config = dict(
    num_hidden_layers=9,
    hidden_size=160,
    num_attention_heads=2,
    num_key_value_heads=1,
    head_dim=32,
    intermediate_size=640,
    vocab_size=2048,
    hidden_act='swiglu',
    norm='rmsnorm',
    norm_place='pre',
    norm_eps=1e-05,
    positions='rope',
    rope_theta=100000.0,
    rope_fraction=1.0,
    qk_norm=True,
    attn_scale=0.177,
    bias='none',
    tie_word_embeddings=False,
    parallel_block=False,
    init='uniform',
    init_std_qkv=0.052,
    init_std_o=0.0823,
    init_std_up=0.052,
    init_std_down=0.0,
    optimizer='muon_variant',
    learning_rate=0.00341,
    lr_mult_down=2.0,
    beta1=0.95,
    lr_head=0.00748,
    max_grad_norm=0.5,
    warmup_steps=0,
    schedule='wsd',
    decay_fraction=0.357,
    decay_shape='sqrt',
    final_lr_fraction=0.1,
    batch_tokens=[16384, 32768, 65536, 131072],
    max_seq_len=256,
    doc_mask=True,
    train_tokens=180600000,
    max_steps=3030,
    dataset='wikipedia_en',
)
MLP neurons of a small language model. Each row is named by its layer, matrix (gate and up: input weights) and neuron, and shows model dimensions 0-159. Each number is 500 + 25 x the weight over its row's rms, rounded and kept within 0 to 999. Numbers have three digits each. A neuron's up and down rows have the sign that makes its largest values positive.
After each neuron's rows, "fires after" lists the tokens most often just before its 100 highest values on Wikipedia text that the model never trained on; "fires on" lists the tokens most often at its 100 highest values on Wikipedia text that the model never trained on.

L6.gate67:517545501492464522494551493467471486468538479494507537510490513484486488464501550520526483491574472509532513514541545489528465537479507502452540514480522502480485491505506553463528502495472520485478509504479509467502516525495471516513503517499461493496490499519478512464485502496494531504514479474501458486513510520510479483518500468514513525535499535548505483512485506505486466510477479492505482459513496456536476546473490456467462475509537535503510513478509547498492528490535575
L6.up67:502461550490493499546506514529515542486474497504481516479515506475500528515484437481535547518537510507488511514526567520510501477504493488452545500488487463505513510515488484520530542514526498466471489521509488488513462523518488470493504507499526513568476474502494536492499458545529521483448491517507504487558508497504510485462482460476499463548469498510491545481502481459482515484498520504502493471455503506502550516504481506494483517558534526502485491501511519453472499469480484
fires after: " ", "|", " (", "–"
fires on: "20", " ", "–", "19", "."

L2.gate373:525507522495478498522502513512529485535522496546522510481471508492529574495516493478511530553510496566516478485482517514502515472518510502503476489456464523498471462499515490460488515545519486517502494495477546469517515517486522474517531519466513485526497435498506498519509467509499478524550481478484513518508461517545481526523502502521469460481512448499513424491561454496486484517472487479474531492473506525506481516504504539450483494480486497507548503515509486523470482485490509
L2.up373:534532518522480548526502494494547513535516447482499484487463510468468472471476470489498510475473467527516527506526484520531468443526521505503473498495496483503492515477448506496466502487503481495491494456478482483497528510451490507569459491475483522505507521515494481493503514478451446504445528466482529483534435484537481502506461505491517557500495483488466501500505544482497492517468516477497531497514457496478497519503498489493539520498466511483517515521519515454518520484521461
fires after: "el", " Al", " El", " R"
fires on: "-", "ap", "op", "iz", "oc"

L6.gate566:484471489489575486450491479526507514553507462518484494471477522530498512512477517522524470476502508514511461529488460525492491528503432476461515478535478513487468528488545515485533522500508532462499473412484505496499500509446538487491487505496491489498494500513512505528483507552507491495484496477495444455489475513498459483519504457530511492517473530469524521514494484497486481499476539525500485522480507537487491497485541453520514480504502510532471525510506497443476512473508512
L6.up566:471506496506496513515507510515545477478513522456509529478503488539482508487566501529463503500414478472491502509512484519470492504509481493505536468508524494512462523497497501481545512481527479531527534521462487539504504430514531517488479487498474475474465518459500523468483541484507520504524441495492499462458504537540491505522498521515514501532532503468496504475531498510469499479491528558488528520450506526532487470515518536482502498493537474508474487493463479475511471474532513
fires after: "|", " |", " On", " At"
fires on: " ", "t", " J", " |"

L6.gate488:500463446472463535512495496539540521514520488493501486501455495503492505481554518525492514501510482544508525510512528494541504504511460493481493473468497496512491478540463457529483499494499490475500508526486492543518514518512534486457477475517497474500503509506459517525512467541499485517541491510495534515468520525506486508523549521511479517496482516477561529501477525511499541505521475494548508554543481481564463505518456518506503481469460491527444470486487465519502516548504477
L6.up488:501496478487524472517513499528515483492547485501486503535464464480502471511471480483513516487478476491489506507454532521475491527520541497483520549478507462499566532490497511444422528512487450505501513512523528509504548479510496478524514503474497496503499504484476457554518526505535532474491439486505502519528493487495471525501486510492483504504477499507476480514493480516517497502496495425529462528512508472461492512488537531535501472496458506490492475492479439539536497531531516
fires after: " ", " In", " Con", "v", " in"
fires on: "stit", "19", "ol", "ur", " O"

L2.gate256:531495469512501488518501506501488499539494473502488546495546513542444488530499560496482519446484538498493506522514527463516484515478498476527523508517488496482514488476505522519519548473523483529485500564480469491503498495519568497518486492486517493524522507508475526539547487513474482470476484540488483532497472522499514497486537526563505562510506526495486514520500519520496501455504536506501508463483506511521540495523441506485526511459489478546511469487482455480507536487515540
L2.up256:522485535492489487486475474521455464552492492517518457500489499472468489500511527525511507488467506482486514506492481485482505529450508496507464532446477504483530498519533537494503487433504525517525499530471503528501492499499555494524451462488509502478476509514464495508506537502526457502500391455491512550523511479493506549470544503510549507507478473511489519500496481476505461475492467517485497496495481496533511478496500536500505506502474562533481489531515501483491486493497480
fires after: "b", "z", "ask", "ch", "ople", " Europe"
fires on: "an", "o", "'s", "et", "it", "ech"

L6.gate349:473469491506532520510533498529500505499484484514506485496493471535542524500519504513526490543548510457520492522529498473532514510519469509505468484495566542526466510486484525523537526481529449526497498531445493465540496486526468495486498494499542480503542486502472486544487506511503480526458499519461514481537464507511442527489455503496478500463518471472476516496517468512468519501479452479508532544498470513471490475560490495476560470497516485493523470494499516487478491494496509
L6.up349:522515488519501526548491533492447470475463493489484462513517488527481502460481524514448493501465542496475512485507501480481499489551520489444519512508529517490484530497509489469454505474487527480552486511471492535485512502484508492478438487486498556510478460487488471503419514515510504551500482475504519482505472519455460508506494460493500502499534491478565464486505522515489491526542506539503499488524530474452452535499493516484489489498507528511484529500495497500474514505531509
fires after: "|", " |\n", "-"
fires on: " ", "\n", "20", "|", " US"

L2.gate514:504469491502561475463482479521474560521518510483538489517517449511561531519567522492520526513526505562469494513456491505496484518516439484497497480532513498515523480487527495461479492495469521507532501522497521502530517458485461510489512450488461450522538470513512512467492488522463483482489522531495506513518498518519516517495501531497548488513509493474492505472461475450493472488506499513495530504511506455506501518517458513530511531487533457512485498488511507471498486502449482
L2.up514:476511497474490531530501507461543470501494470457488495516507467503505505548506484526508524555495478483474527495524477509527521533501507469518531468534470516504476523514524473471477506503475494495535516523520505481493511499487519497488514502509461457510436489443492520494484525459505485527509513498501505526476492521493487495469486490509528569524521494538496480411482462475463521457527454500509458490501459518460489532513517524489510507555478499490480526516445488503489507529501518
fires after: " An", " K", "od", " on", " On", " At"
fires on: "el", "t", "b", "or", "ar", "th"

L6.gate57:510528498486504478506495505469445470527501447504533517519480497501569505486465528495486528514510499508471457527522503503469489512517504484472509484487505509516474529500501494493543493497516507491505484534540447453483519511476502496471531464524500493534503412547498502530493542539518516464523495471513527510520443469477469503498511522522511509507503533490500516505471493494513484503498480506554550535467472498509526519538465541488466508508492497484519478502484488564502484450470513
L6.up57:507486525529519479481462491532445484508519527480456511488467501478488537432494524467511472524494523490487535473490504492472480448500496428508509473492493493456500508491496498508554509498494500468530456500558490521489551480533507516503510505494525464466506474504497469507482586480504500493502499484532443516537494481508501487477521489501525496485522494475502514503489532500501515494509544516457509495520494506458480439478478516513469486512459464524529452527518500493495498484499487
fires after: " |", " ", " Total", " |\n", "|"
fires on: " ", " |\n", " |", " V", " v"

L2.gate40:506523506530504495469487468500516502502490498488508486487496507458504491499494543487504538495500486513502503491518472478492516549550464511483495486476517480502560529552477504493433467500491474493475494488512501576446520446473489488545485553468536495488496532502517496513485511512481465469494544516482491488510506508476412526500524463478467520514520484522459494503529468491494504499509496493507478495476503506498488533515501500475488482464470486493492517444518474513516469508575483
L2.up40:503485496482497524457482507496506537506504503479512478477449507500454503534485525532497502510536509484458478496501487553488511530510495493482527484499484511520509492559470513461503522492492511515528527541518523465488536502470489526517494486495512504531494439536567525500505495480458509523492456532474477557497509496486478519566486492492465480513451516506493503502496551536509513485511498490499481509502492500430492501522525533462486486467497501557494514491509522474569478526518473
fires after: "\n", " the", " Country", "anguage", "ross"
fires on: "-", ":", " \"", " '", " the", "==\n"

L2.gate354:513472500474487500462446510478498504485542508511487505494468525492560505501478509492501493489512478499512493489570465483505508463574481473515483519491481511552489522515504493501498491545519452464527518503544543521495538493496501525497553485493513492454533542542509484481502474495513483512504513495466454510535475547477486496588515512517513539523552525486458487504513513537486516516507467509538490484522488509503462525538487510502483514458498493505505493513525510499498507509526498
L2.up354:458497509529498498468504497467516576513509478499490517511511503459470495519488550523527468510514483478508478498513478500522493464499527516484487489450542493507498583478443550506459498522497503490506497539510471515470553501477508542477463527524555518495487529511516491504494478512524496497538461506508465506531460497536489495512477508486469521520528476513488503515469522495499501515530514537486490521484479513474460530523494530506451512507521479460455501463515485495504446489531484
fires after: " the", "==\n", " The", " early", "The", " a"
fires on: "-", " ", "re", " \"", "se"

L2.gate316:520531525528461469561512487517538487529497494457526497463510484487475487508485519517541510498549448515510456502512511507487464539522497514501503470534476503455499490488463490500516489515453417497512510492516499478500466509491474507494540536490519479470489518470509482481512521504492507454470462510471495495517482532530486501517509478496522523538522528524489517503577572520518506527491548493512459491524511507493510486497524548476474529513510479538490494525542504492498488503499498
L2.up316:478492464518495498554510544492516484507506554538520502528515515509565510499543505496498450500536482429460520485479510489550526497511471533514472476493519475495479493517439484543508496427550552507478492514509506488511431538471513507494516519481483501513466486501476495451500513521517501524481483497461467506496527470462513495490469504485508549519490507526487506520482495497525503499542518514479472537486526521486528498496480524525514529509530516489472512505484493494519491517499471
fires after: "ag", " K", "ah", " M", "eg", "g"
fires on: "ar", "at", "az", "al", " Par"

L2.gate544:553473514535483464490483458474487505481500516478486448480496460512513510430502507525487526508477463517490528467563485490510531491472499486561577533514480467463519470495504489558471495501494490465508489506480451512511499482483479521497501491520492469455487492486476492496547447495496476473509466490480496512503506477538522532544505500508495524535522495460570528519515482504504495488473508500502530508486513475489535476526506497521492460506528486511507483510498501505485505538463494
L2.up544:525504509521502498498509496490475456478495560570502493500487480511522470495488471486499459547487495505470492511511503496551509536500470512491550517494497502507559492565506513498469495537512514552490481494500498497466487526501476494492512504536470556458445504544499483496507475531480523544520499521524488498512503473555507487482487482508543463471504527511516519502487499526514487453520504489493475510479577499511484469499529472485447516463543500501522487494500540514501513529483521
fires after: " j", "ah", " B", " M", " K", " ph"
fires on: "un", "ar", "il", "al", "ud", "u"

L6.gate113:479465467461495485511486492465519479496520498535488499511514469545514526555515493481432509521469509496483476533495504489531488502514506486516484506505465495501522514531479487541522461525509524451516490533484437522463507513487515471572556503512475499518567494516486538496508478531488480490504463475514474459496481514482502508488496471488528512456504522508517503460488505486538490513475482500539523464517493510488466523493536492515433500474509468472482488565485498491514499505519486
L6.up113:506508478484467535502524554504547481495518483566477497470485492525510531523471475523514533500498446492476497510502503468496474506586458493477485528508494478468510503514519476504476472537506486503509479488539520511504499507479477444510507515491516518499510447508492497543490524436521472510493561519502528516505550515489483537503499511488537540535539495470516495518482492491455472502544513510516460501524504505464547482517510484525503520480542508516494475514488484511529495542511512
fires after: " ", " ("
fires on: "19", "20"

L2.gate167:506525517467502459506484509482469485499497506478521522547487462504485497541503455477471542488506536487493565496538542484517515496477510472502549518508480495493515479526503506485525513465485468510483496450472519484474501458475467514516508502536517533519545453492511504481503497523478500459503576450488524476515483501502519480510482460513479520539482532489489513516505483477534512493494521485511542519509538476520471419472486497478497541518490510519511502525453516481458493499516529
L2.up167:454524468507498538446537521494502490505521511534512478451491490512480484519545492510502512509522491503461507498533494543514510498488504511518497508474477490516495498473498526553532524526501512504541470516491496503516499507496502476456503513512501486475483430486493525502518500490483445486417473510455491495510462554486489500512519513448506520486457490516481504535463488532491526548502539461502557451507491515506506506472485489526482491534456545479525483499485509497522551496522517
fires after: " is", ".", ",", " was", "),"
fires on: " a", " which", " The"

L6.gate589:506505496495531498528534471507491497546515492544530488487437491465554506530542509502503468457501465468496497513504479493501476519456528503479489504483495465531486476492505467478519490541489442487487500496461512511475498551514491468505539512498494492480517542527488522502527526517513477549468490483483482454482455472481519495429498510485511497505506491517546514497448495491458526475484523501473522483507516526455495533477527495522473447473502483528484444509487489498545502496504499
L6.up589:488482526487483510501492496524517442515565496516516489508456545472500516530525490591486548512521487499499492475506572498465491488510473518470485547508462467524494533477506506528497492478516530481489505522520509535505486524524478491511492495487467472507532470481498556526518514494491495493491496498466487489488487503491491470481524534501496521526539487522507555472483487526452466452494524558489470495522497508520507545519513528505500538471499468523511479524535523498530524496530516
fires after: " ", "–", " ("
fires on: "18", " Char", "17", "15", "16", "19"

L2.gate189:560486473444474486525497500530524512484539499466512506486514499538484508498515561468499495490497481502503512469482478525498514569528527513602545483477529494522499504491487484512476520503533536516507461479539515503521530508525534483503526491492511532506517474488500498490534486500502488468526554485531496547519495463512522475518501504501519513513503491496467536497567512511517469501503479482471467556510525515506508493504510537493482484528499474499461513485444532520513491511522484
L2.up189:463500476518448478529521503497472505460496511516517502525502479457495472526521562506503491492536456463506475460513510520537502481477510500525524510472515505453448496461468522524502532461491472480530509499515500515478504502463485485470515493519520512490504488543544505497482540520481516475489439502470490462527517471463501483488562460525508478502517554506551521523478491482524539533507538490453504540497519502480490493501539495509511491511494501484481474477504508491501450485547525
fires after: " the", " The", "'s", "The", " a"
fires on: " con", " res", " v", " d", " p", " r"

L2.gate357:489522488489469513530505483504488515470460493542484492559512482490522527526503485468526509512469526493523477488503485489496471519537499500498451505533471479456494462482540448546504463509523521472466495531494522498478534460460537465505563512460534531495489487481518502472495535500502500471530558501542491510538471460497501500504486436482516504521486428495502527507503506524508476519448525511512520521510507508506494490501501506448470490505494465500506532550490479499493506501479494
L2.up357:483540483503509482501485502504530509490475508596476501477527514518487476508478487544495474497475475476520516474526510518477489500498517454510537504520502494481508492486504508537502473489464513473537535473476534530521477518533500482449497490487481481521485550455556495502510509496523521505521485487499500525504483510498500505521476498444507521536543454478510467526505533447507527458527505551528550476529448462509524509473510505483491516496531513492513489501524572500496481525501519
fires after: " (", "b", "arg", "l", "im", " "
fires on: "born", "ro", "ov", "er", "av", "est"

L2.gate106:508500507523520534527493503483452489527534495513472510515542450471511493523474494514473492543484496473482526522518485455511516540520500511503468492456515497524464485485526475508498511483499512509490413486525526497512543501507498504510504483506531500503507490542450449456475484521516524483449515494513492484494525521466494461484521503508513465489559500470487525481482469492541522527477467518501450531477477495509486482522491490452506451472493512510485487483540494520502439548529515
L2.up106:486510485498466478498517513496487527486519513480495497496525499507567465490484470495491517521546507494484502485509495495500497507507493506555538498463490508545533475514496498469449464487497497471513498528505519481511529472511498434518488478497515531453464486501467503479484462476505503500467510496491527501475520571492519510490477515520492517437480456459501456510534508511519474500437502495474549490490488525511422466479514507521476473474506443534490472548485489509515500527501500
fires after: " S", " s", " re", " Se"
fires on: "qu", "ud", "ach", "ed", "per", "g"

L2.gate582:535485534519490465511446473499527483465507499488457503465522469518509509495491455512488454501465450521502466491540513530497487475489505530500509503504500534558511525508493508504498508510474496481473531454482504458465485521520486529541494545442485432466496511547508525506516518513493506495488499496535525486495527537502477505458485504487474487504498478508473497503498488454493491524504559501507477561485544508505490501507460518463448548519512505515518484487520496485490540479469470
L2.up582:489502459504508521493498486486465513476479486529495486462568501542489506515508508476490510515485491501539522503494515528507504456523502511470517524522520462547485462499488500541477509500469535533492483455467452482537461502507470499565462497484488495516492460472500520502559489519484522502495482486500466499493513504529515497541515542514483464491486467516491539464525493473495534501480501514568507514514517490461517516469499498442548533496461511461520492475465544479513513476498523
fires after: "ar", " Mar", "us", "ou", "ay"
fires on: "sh", "ash", "ther", "p", "it", "as"

L6.gate320:545476518515498458506484480509495478500495522556513453498505509520519467473510525541490522468518483502543493535526495481516508475495488521507487557486504518482497556457509476505499470490490461487512448452477457544524519508525483477507456468530516528489509512494515467510458476521496478493504477553463467517551482512506521484499471509511505467477528477458465501518535513477513521529482500483541525489509511476487487512517491514528511544488501485498491521492511529532457502545564528
L6.up320:491529509534509505523520471470524492518437502515490544547472491485517470527514523494453510527480526502529472488505447557500527523466540497438484528483504500506465493509507514486513505490524503497474437506532498508547495500511524466496545518472549490488424508496531512552435475529488498514546460490492494487538500509509523517492466470491512480495470503478555536505528473490478540493469495522529479492503509478459496487521496493505504501494514503507491493488507500507477488491504521
fires after: " ", " |", " V", ",", "–", " the"
fires on: "19", " Ed", "ol", " ", "\n", "18"

L2.gate478:522508489500520504515512466515545477471503503552507511524499487472508498484514480445491492529524534514470515461492510506512534478514532495495511506495484453511485454495413536535498489495520464437473483471501521442491500520492538493528465500493493477460509492485487478455546523559500466478475492534478538529536483489498481473509521525476477467499523517517508497519493488499437492543498504481520516501516500538518504519487540552484490481486492505522485531512485486514519469528530503
L2.up478:450509475556504529491507523473518485516499506490485499505496532482537501492503495536483515571507513502460492520496476538557523500511539487522468522494493500460495488458501498550505491522491511517538510491521455477497530531538550492469487495532484507474465494514505470499521493509498510480520501509508511488524475503481465498456520486491559528467531539495541518505476467468501468463483531504509537514515497541514570527483521482485531434504495497524477509489490440508515486500506521
fires after: " R", " ch", " la", " r", " Ch"
fires on: "un", "art", "ang", "unn", "ul", "ap"

L2.gate466:520526519448526473465544461512560527519545464472481523549503528515457474534503485474505494467490460511502497515505533468480454494478491540495448527497480498489539513479485514486477527494496488476510507482510493504536507498484510536499485488526483508470512468467525511480520545489511504502464471492493491515535547518509487533473473490456529514497531472475489479521465524508531479499498479482459454516490504536502488502521470507539518497424502468531505510501534493506508469512518457
L2.up466:483463440515550504516511538495492533499511508496503536517533457505469496500506492495480505500447473473519531549491469504527477455443444530499491532480496479481529517482495525483497468525466527483481480520534515483513552508482490533442528468507502479530513507486470545494495531486494480499457507547527480462526493501461516505502503509506518501520509504489518479457501479516510524487509468465488494468475487558496514518467469514489490521464475475502509479501553482503558491479499506
fires after: "te", " int", "°", "b", " C", " Cor"
fires on: "ro", "e", "E", "ps", "x"

L6.gate360:515499513474494496504532468531526498487539514523517477494488470483506461491472447493494527495491497487502517514546514516503480488522514533416484503516519501484500507529558471517484547517445525511484530477532486485557526495536507470487495508493504465534511510509477493485501497507504481470509430496532489539513486526543506505461469475485518494493504543476497523476506441519503486496483505509507523456522533469455506481524556514497503529495536482493443503497512522495444507497526488
L6.up360:487488532544479532510553524528427488500506513506464519510478495459484524487519517511481497482485482526483463574534528473519506548522469530477507446477495530468469487505506457491486492503488486486492500496504493494488484479494536443512491487493550509505568498458483487517448489500480481523486486535521490494520490471531495516480470502535483517502522501506490521520530464502476504547503516490509505478517507506543517471543509475444477478476474505539505478514496496535486541494524503
fires after: " ", "–", " Pro"
fires on: "19", "fess", " profess", "20"

L6.gate577:527522492529542519451558489532528495488556498498535499498457471510532518482455510542515489505516521477515476486466460511528494516488486535479520487455489521492540472528475539501488507502526502502495444525494491493509506469475479473498497517474514556495439502499511520525507490516463476526544516484523501539505517494508481482482498503496490517508484474500500505466485541498505493514501490547553469525499505540532526461481467558541526507555529466513458505507519500484520483491510489
L6.up577:471504494518532548484507481515490529466498494495517475478506523522453528528484465461498496470506558482464492512526478503480533528545458484511482493504478535498508499477486522450497520485487477452469485500541504487520470482496487516488517531504496540512459483536519480494560546579473494475467517469505466527497501489495525481527459522435487488499492527500498488462495486501508527489482483512427503475460489523463486521507496480488504480499509511523457528534517510498500505512510525
fires after: "\n", "E", "R", "O", "G"
fires on: "-", "R", " |", "G", "E", "N"

L6.gate11:486486482521491487508467541492512550505534503505527463470512488491489502516482499521512487500543456525444491504513509513519506491523443534498542532506518513500520490503478478473524498486507517511474474510464483477516534528517511561567461468509490480501547484533511522497515470483461485478513524516485482512481479506474519526465514494535524465489517492503495495510515482469520483527462469514532536555545535528447501523482482497508507473451527491490536461532462481459463521508508503
L6.up11:515501492531494506493471482538465477455483495513536498468489492476505476483475566486529453444494448515485523520476547501499516489525513535538477488523521487502455485500501477502489508558464480508498491487527467467506511490510485501493485541516521474541470449545535497463480482467509500509486512496504443504506483546510511539464487470513505504490496474507489507477533497497530436483473503532512505504492512517490476463456521469489481471501466468459536486543470517496531504485496492
fires after: " On", "On", " on", ":", " July", " August"
fires on: " "

L6.gate69:489496496457538539530536520519483499489496431533531461488481496506532494514460466475475500528520517569512508458486485500453486508460515483465455501482513483497489533539511509538512517510480540472482515524514478487494495545466504542498498479515485485523449464510514515528463493490482497520501528496484522479549453469519540477531508510482499488498505545510530511501493527537472544542508495522489529507533477530513511469488516528466505507504496484457499467484485463513461523492501500
L6.up69:488543492499473516443510514458469510495471490488504490514494481513500489470515480508501524493527490534566471491480492507522477457526534517514515523544522496526537515494498507478474504517505512469466474505491482560515496532525497490520495489515522463516495475503509471477519473500572529487486433463490490493496506496491479462501551512451474518515532494444557509496501484507474523487541495506426489495524494453482507534487498511493449490534495481509518489482476497498528503538483474
fires after: " D", " d", "med", " pr", "ult"
fires on: "im", "m", "om", "ev", "o", "am"

L6.gate537:530505510477512547492546480484499525525483507502539464498492488551502552505512514486471488517472526508516496550481500525485479513552487496518493507490526496540466491528453488499454499500467488485452559512435481513504552487499507492471503506516489494480502504491520477511496509478526512505513485459480469456494523503448537461474502533491504531498506529488518542504529539503574531548503472509466512512541519475492512556512492497488519521525483499503521470475497528488528502469498490
L6.up537:528480478514475519501500481526472516478512438515499542509506514508446502501531495523496472504494502529531480533509544497471478506496508517478509497480506497500497480495485490481498509466496542507508482507499442500512455492505493549484481521536494489498508478511538497480502453533487418523510502491513447483527495527495478493489538521495464496525431491429491467531502484500493481502478499486537477528508537494446470499497468472455479478504538492511554480481456487505470541483512510
fires after: "|", " ", "–", ";", " |"
fires on: "20", " ", "–"

L6.gate128:487495460494508546507477525471536479531483482539522515490510489518531476498520504525510512501514517491509518508493523538494435503500462525521482503471484479478536547548499481483489507507512502503540530467509530518449474504531500449487492482499485506498508479478469518494493514500553465525493481506526536484502542523498519483543549485474486499521562440498509476518483487496533504489453519507501480510529499497486499547488503503524494530508494504574484472498497466521560507459483551
L6.up128:512512508472517495503491494474454505500469508530472489499518518533481513463520497493492502524511500479494529466505476496500466531551503506495518470481485517509544502552516522517444512499490483488538475509483478525508482515494515495504499499460499508494530508505480502477455455518503488520503453475517481522543510576494512502530512519470510468531506505444508424512471544487522471472520498530515489494506436450521539503474485551479458507501505464500473512477501531533549502500466474
fires after: " ", "19", "20", "-", " ("
fires on: "19", "I", " I"

L6.gate512:504476506527495492455456520522542496496480492536458489519461466483514476544519488520522500547501519500520490534475482530451501481489493515491510493498503503506516522513462523493470503523518479529505524488544487479494510543489512477456478564449525502473537478493499533503503528513517501492530466445492542521484514526525501472484533462510491484488506535513503504538515508508497492455488496509566487510546432496523499521490480480483486513511450489476499524502465531536534509489475550
L6.up512:515467509540525528484497499448490492513533531548481472502482509487527486501507527515481496497487459518482504469502540462492529530542540464453535505445519517472503485515523496530457478508503491543509441528486476499527556500507517488485507486503504456498495475463518455538502495484504524561475461507481467542510496531503512557517508509450470487516480492452538511490478500507500498519480487537509517496492466476521482491522485505506472490496503501547525458476452501496502502505472511
fires after: " ", "01"
fires on: "19", " ", "20", ":", "18", " mon"

L2.gate611:506442494455497511487515530490504494489496471507505473499537477561481503538510521522460451475507517546519461472482513475536518506496449499495512525500479521534529512517483468508496498542489549508491549491500488500459507553498525496474514504495495534474514546483473522466486512523432509508498511541491509463491501511487530566505481500459508526482470489511502495492486497469508512498468546453504499498485485529527539519506520517495507489509522539519474514487485539481518500552470544
L2.up611:511477495491516498524580511488510503510511462512534526499486506493479472504527517483489485487494519503518457481519521511457508551544490512503522500525495505500539516473509525485475519497523515532508484548527500514484490436511533504521492443527478483478465527511509548491484501515507520547464494452490462467498481536545524503480506511491499490493516526476518517482480519490487522435554526456528487519530492522490509500503509495456522491454504512561499531552496493510452487526474497
fires after: "ah", " M", "erm", "m", " m", "hy"
fires on: "in", "ot", "ar", "s", "i"

L6.gate601:528493521514495534482472500503467548484489482526509496531497500510467511497531474502517511505508525481512506493480492484478493507504508489447496509513514473512512511498507524464514476501514516495490465493474525486491528487474474479450540454500481448508455463502493435510496459474527474484522526412482496496453507465521500458501513483508503487512501491510503511568521510530462562484485493444481510518450524541498532544487509480466507470524494492549515508517495521540484476476501518
L6.up601:518523505506500479464456482491512524516488498515522467504543532520499497466552529469517536462523535523477505504532461509495501446520539500527495532504488517511512473520542493479503516497504492513487513500504473475547486521526505478474524503531493487451533514490534503459496561515504446445499463483498478548546476515500500509512502527533498454495448516474536452488508477493464476521486504501522476477522514551508523539501490485500520509503486510519549473546506485519473509514529482
fires after: "|", "s"
fires on: " ", "o", "q"

L2.gate322:476524556544527527511517532523445515511482482461542507440515467493483467483462528530506495503493494504464484493481491472499495518488506448481489496504473525512479478506485503457502488541487453495498473482487510461488511483533496483480501492482509462512499465481522527473484561528477480525523459442495550494490469538474485497502504494485482502485540506530481485490512446489510505495508512464541517501471540550496511482506510502462467554474473472522485532500524497519503472499537486
L2.up322:570490494472504493482505466499497524480493480477510533473514500455495515454507542493491513488472489502469512461504486491521490540464462527475489542495498518551457528484528435509491466486501508512532514487539486478517501463508478539463512474455508480505486558479493514520486482488522500485468468457539500497493469480503526528485544502504509477510505504510514499476516473490496465475475545445484469482498510531545500496440492506489488508486486526524475498507449510538481523515461483
fires after: " F", " M", " N", " Me", " T", " me"
fires on: "os", "iz", "ris", "et", "is", "u"

L2.gate594:521510482473481492554507454484541479525485475490532488532501480493529537499498510465484526482427496509491492520495469467527497524533513504456490508526515506505525491518495513510486458467506493508503521521505494529502506505547505538495423501514509542521470523488483515452483475508516511481488505458507526499480492473520515503480569552528505496509509478476528561535517476479505497497507514485493523469469538493514504443477498510550513458504531501475483521508476542504497473493533547
L2.up594:498501472474514510449494513520508468531498478449507518527472515486479540493535506464520469477540483554508520535466470428479523469514470516470529475478531446520481531539475529469493478515499492457468491492493496493481471534481525512512472510492512505513492506494521522459485517505463487573462490488448489494474488485557486507529542522488495490492508547477496491476490520453495530508468504463513511475504522480488512506510491508504481465470548501516473485515497477475502511522491512
fires after: "ol", "o", "c", "re", "umb", "all"
fires on: "ent", "it", "et", "eng", "\n\n"

L6.gate389:501497536497497508517535518506520482488511501502520456466502476514507499478477494535549475502502465497495500519508524492498505510472484522479457515465509492464516465471432494494492466497510508504507506531453483457504538535509568519464497486520501477501471470466449528477527492527520502522508489521476476505478481519431433533480530504567490506519467491489501488522469466483483476544455484503512532494476487495470499508507490488501482501500449490452457516474508523496464495516485469
L6.up389:490470520483450516465504492502498517489480454499516509500525493505441486479505498498524486537482487501504497533524459504499533484542530474491523516515498476483463529448465498493498521484530533484478461512451509447502486520499489494463460515520529498502464481488472520504475508467539502479484488465511553558496498517481498521500534467494525492501504482490490509501506497509502476546489499517465510534518497474428507506515527508475525473482503524511492453416459503481453543485507528
fires after: " ", "|", "–", "A", "\n"
fires on: "20", " ", "u", "–"